config.toml
num_hidden_layers = 25
num_attention_heads = 3
num_key_value_heads = 3
hidden_act = "geglu"
norm = "rmsnorm"
rope_fraction = 1.0
qk_norm = false
init_std_qkv = 0.0273
weight_decay = 0.0
decay_fraction = 1.0
batch_tokens = 131072
max_seq_len = 1024
train_tokens = 721100000
dataset = "wikipedia_en"
MLP neurons of a small language model. Each row is named by its layer, matrix (down: output weights) and neuron, and shows model dimensions 160-255. Each number is 128 + 24 x the weight over its row's rms, rounded and kept within 0 to 255. A neuron's up and down rows have the sign that makes its largest values positive.
After each neuron's rows, "raises" lists the tokens whose logits its output raises most directly, leaving later layers aside.

L19.down766 [161 131 140 133 148 159 123 117 119 112 122 115 141 127 133  99  89 149 139 141 178 153  65  81 110 111  89 123 117 138  90 121 133 137 131 138 109 132 116 120  78  94 128 123 115  88 110 128  97 119 122  62 117 124 106 138 134 142  99 129 143 163 156 150  98  87 118 168  95 119  66 122 145 140  97 142 152 146 129 114  96 150 145  86 163 136 109 126 120 119 136 102 114 125 119 116]
raises: " October", " December", " January", " February", " March"

L17.down1011 [122 150 119 120 140 128  75 118 153 112 106 125 138 144 175 130 101 109 157 107 147 116 106  76  99 182 117 179 160 134 152  99 178 134 150 152 117 133 126 135 149 107 129 133 161  91 123 151 138 127 100 152 172  98  97 138 100 105 130 134 174 139  76  96 107 145 140 135 124 130  82 119 115 132  96 115 102 106 122  98  85 136 129 124  84 132 137 103 124 143 154 132 179 118 108 113]
raises: " Japan", " Australia", "Japanese", " India", " China"

L17.down846 [145 129 114 108 161 167 143 137 127 151 138 153 109 137 129  80 136  70 143 127 106 158 120 128 169 128 147 118 135 130 114 141  91  98 124 129  93 103 101 128 140 154 119 115 128 122 129 153 145 177 131 140 165 107 101 161 131 149 165  97 114 137 117 179 175 150 165 130 122 115 128 112 157 108  91 143 135 145 129 148 145 150 117 116 142 132 116 140  97  99  97 115 150  59 101 145]
raises: "ating", "ator", "ative", "ate", "ated"

L19.down639 [120 132 118 160  99 133 115 118 137 148 128 147 107 175 112 127 101 159 182 144 128  56  88 148 117 144  91 130 143 109 111  97 114 108 137 106 126 107 132  65 149 119 137 104 149 174 103 167 118 120  99 105 128 120 132  97 143  85 137 136 108 129 152  94 155 152 140 117  94  98 163 132 143 128 175  70 172 185 145 133 154 134 150  80 132 104  87 134 140 159 173  70 111 108 106 183]
raises: "ş", "ğ", "õ", "ă", "ç"

L21.down238 [107  95 167 123 125 125 119 150 103 135 105 124 128 152 121 109 105 110 156 133 127  98  84  97 103 144 147 119 132 128 100 146 120 159 142 122 123 170 166 112 133 162 119 122 109 136 117  98 118 137 152 133 145 142 149 123 135 180 116 145  66 171 162 120 139 100 121 107 113 106 103 129 159 116 100 163 190 156 102 131 117 143 131 137 118 151 166 122 113 161  96  84 118 171 131  99]
raises: " January", " September", " February", " April", " July"

L21.down871 [136  97 161 131 119 143 100 141 127 131 168 117 148 175 130 147 146 109 125 165 130 106 120 129 161 131 158 138  71 128  75 142 130 152 157  94 206 108 107 128 136  67 122 149 130 121 154  97 113  69 144 105 107  96 114  91  97 112 113 124 136 123  90  64 118 112 144 141 159 101 156 108  90  85 123 140 148 141 156 136 133  99 121 142 163 123 110 121 157 117 114 121 124 140 130 124]
raises: " was", " is", " were", " include", " would"

L21.down613 [129 139 127 159 182 130 160 122 149 123 146 167 116  86  77  97 123 160 123 121 126  93 135 111 148 153 152 124 119 129 169 139 123  93 110 104  93 141  98 127 127 148 147 154 106 138 121 117 144 108 138 102  99 129 154 123 141 129 126 136 104 136 113 160 167 139 129 121 150 122 122 156 120  66 141 142 141 122 106 121 148 155 128 110 123 136 140 123 127 174 154 129  99 126 137 151]
raises: " she", " he", " it", " this", " you"

L21.down810 [116 113 152 121 164 112 131 118 116 127 124 120 132  85 127 112  99  95 136 127 103  96 132 124 130 117 138 115 192 125 119 123 153 119 147  67 106 169 135 126 101 108 155 136 138 117  87 151 180 132 141 148 151  97 155  95  93 151 129 107 165 112 149 134 145  98 139 123 144 116 132 102 123 151 111 156 146 111 154 119 129 167 135 124 108 130 125 129 118 127 122  46 115 138 117 131]
raises: "I", "X", "V", " X", " I"

L21.down291 [159 141 138 100 159 156 101 133 120  98 129  95 137 138 158 145 109 118 151 139  87  85 128 144 135 126 107 122 161 130 146  98 142 122 123 124  78 152 169 144 113 133 154  93  95 122 158 138 163 124 124 133 133 117 120 152 158 130  88  99 117 111 125 162  92 122 153 127  84 105 141 118 102 128 151 128  84 145 121 157 136 100 125 120 128 124 142 125 108  82 138 120 115 111 108 148]
raises: " $", " U", " R", "$", " −"

L15.down848 [148  80  89 114 125 136 144 120 187 134 171 118 152 126 124 168 105 140 121 139  94  74 136 156 152 170 138 150 142 135 110  90 150 163  84 100 146 162  97 187  79 118  99 140 145 106 162 116 136 152 133 130 148 141  92 132 123 126 130 107 150 136 120 123 146 131 159  82 178 125 128  94 113  95 168 128 174 143 131 110  91 154 115  95 139 136 133 145 133  75 114 113 166 178 132 106]
raises: " England", " India", " Japan", " United", " German"

L13.down562 [115 108 110 133 147 155 145 153 133 126 143 150 115 114 129 110 143 100 112 123 151 177 124 111 103 141 150 129  95 126 100 155 121 117 137 127 112 130 121 136  96 121  95 135 114 123  84 173 135 131 108 122 140 119 104 123 147 103 153 120  75 111 144 103 128 130 133 136 136 173 119 147 110 132 126  92 116  96 143 131  97 147 151 136 132 128 139  99 142 121 144 113  81 111 135 147]
raises: "ful", "ion", "ive", "ification", "ite"

L21.down349 [114 133 123 147 142 115 146 139 165 124 136 143 100 143 101 144 116 114 153 132 129  99 142 167 153 128 167 133 151 101 104 135 163 147 135 134 173 127 134 166 124 150 158 121 141 160 140 125 148 140 122 130 132 115 156 146 140 148 186 133 142 102 164 119 127 132 157  98 144 122 138  97  91  88  90  89 138 143 134 156 142 141 153 100 214 156 165 185 136 122 111 122 149 137 126 147]
raises: "w", "per", "man", "men", "vi"

L17.down855 [133 135  80 126 147 147  92 136 150 158 175 122 138 152 116 103 134 142 150 184 140 182 144 128  98 150 138 133 140 126 117 138 121 126 118 101 182 147 102 125 145 143 116 176 140 143  71  82  95 164 116 119 133 121 135 166 118 125 154 157 107 130  76 129 158 133 174 116 130  63 138 156 132 122 114 138 128 117 123 129 147 145 115 126 103 155 155 113 116  99 155 167 137 109 149 146]
raises: "5", "3", "1", "4", "2"

L21.down509 [124 130  97 131 123 173  82 161 124 136 116 114 122 140 141 157 121 136 132 140 120 147 174 140 125 119 142 147  88 173  77 152  99  93 194  85 138 108 103 151 105 138 131 159 137 134 160  99  97  95 103 139 145 117 113 118  91 145 119 127  94 129 145 131  94 104 109 112 217 133 127 107 140 114  98 145 152  96 131 144 160 118 117 116 130 138  98 115 157 145 130 148 145 155 106 148]
raises: " have", " were", " include", " are", " remain"

L17.down981 [113 118 147 102  88 153 153 135 134 158 104 115 150 114 124 150 136 127 123 159 100 123 116 139 157 119 149 124 148 125 120 114 112  84 149 132 142 135  94 110 110 138 100 107 146 136 138 139 157 114 132 166 111 164 137 105 137 109 149 145 100 115 124 113 129  81 164 153 123 161 144  78 108 145 116 112 118 146 153 139 137 133 156 115 112 105 113 119 137 159 113 155 113  62 102 145]
raises: "ling", "les", "ing", "ler", "le"

L21.down1015 [ 98 120 126 152 112 153 137  71 121 163 102 133 107 106 171  90 143 126 129 140 111 110 118 149 122 129 119 110 114 164 100 130 184 143 116 137 110  90 113 131 121 132 122 114 141 100 155 104 155 116  88 151 170 120 125 146 146 104 163 106 176 113 115 124 130  97 154 116 156 144 142 121 125 115 174 132 107 185 135 149  82 136 161 130 134 174 155 121 102 139 140 167 107 143 134 158]
raises: "ler", "leg", "led", "ling", "l"

L19.down958 [100 156  91 143 100 129  71 174 180 149 125 152 119  83 113 123 121 116 151 121 163  95 136  90 159  85 117 105 118 159  99 169 144 140 131 121 125 157 145 136 161 100  84 127  94 123 186 112 123 159 135 153 124  97  88 121 110 170 166 128 115 132 129 107 126 102 144 130  96  94 135  95 129 162 129 142 109  90 138  84 121 158 147 142 160  95 117 127 129 113 149 149  86 125 169 160]
raises: "au", "ous", "lo", "ñ", " Island"

L14.down165 [106 132 131  61 141 131 106 170 148 127 132 136 169 156 186  75  88 157 137 172 150 152  85  92 117 122 115 157 129 155  83  96 171 127 119 114 115 147 174 166 109 165 106 120 137 132 148 175 134 157  90 128 144 156 134 103 138  81 145 155 140  95  82  91 143 132 161 150 137 121 101 135 101  92 136 133 132  66 133 104  82 132 135 112 113 170 147 141 119 130 138 142 130 128 193 116]
raises: " player", " goal", " club", " football", " team"

L14.down910 [184 119 143 125  96 156 125 151 147 185 159 126 142 164  88 110 120 136 145 142 138 138 108 140 166 126 166 120 150 143 130 189 127 122 101  95 113 135 114  78 101 117 133  96  93 129  82 134 102 108  86 121 135 123 136 110 150 161 139 132 155 140 130 135 145 117 130 113 160 147 121 109 110 170 137  96 127 100  74 149 122 180 107 137 128 129 138 126  90 194 118 138 118  94 127 125]
raises: "ated", "ating", "ative", "ation", "ations"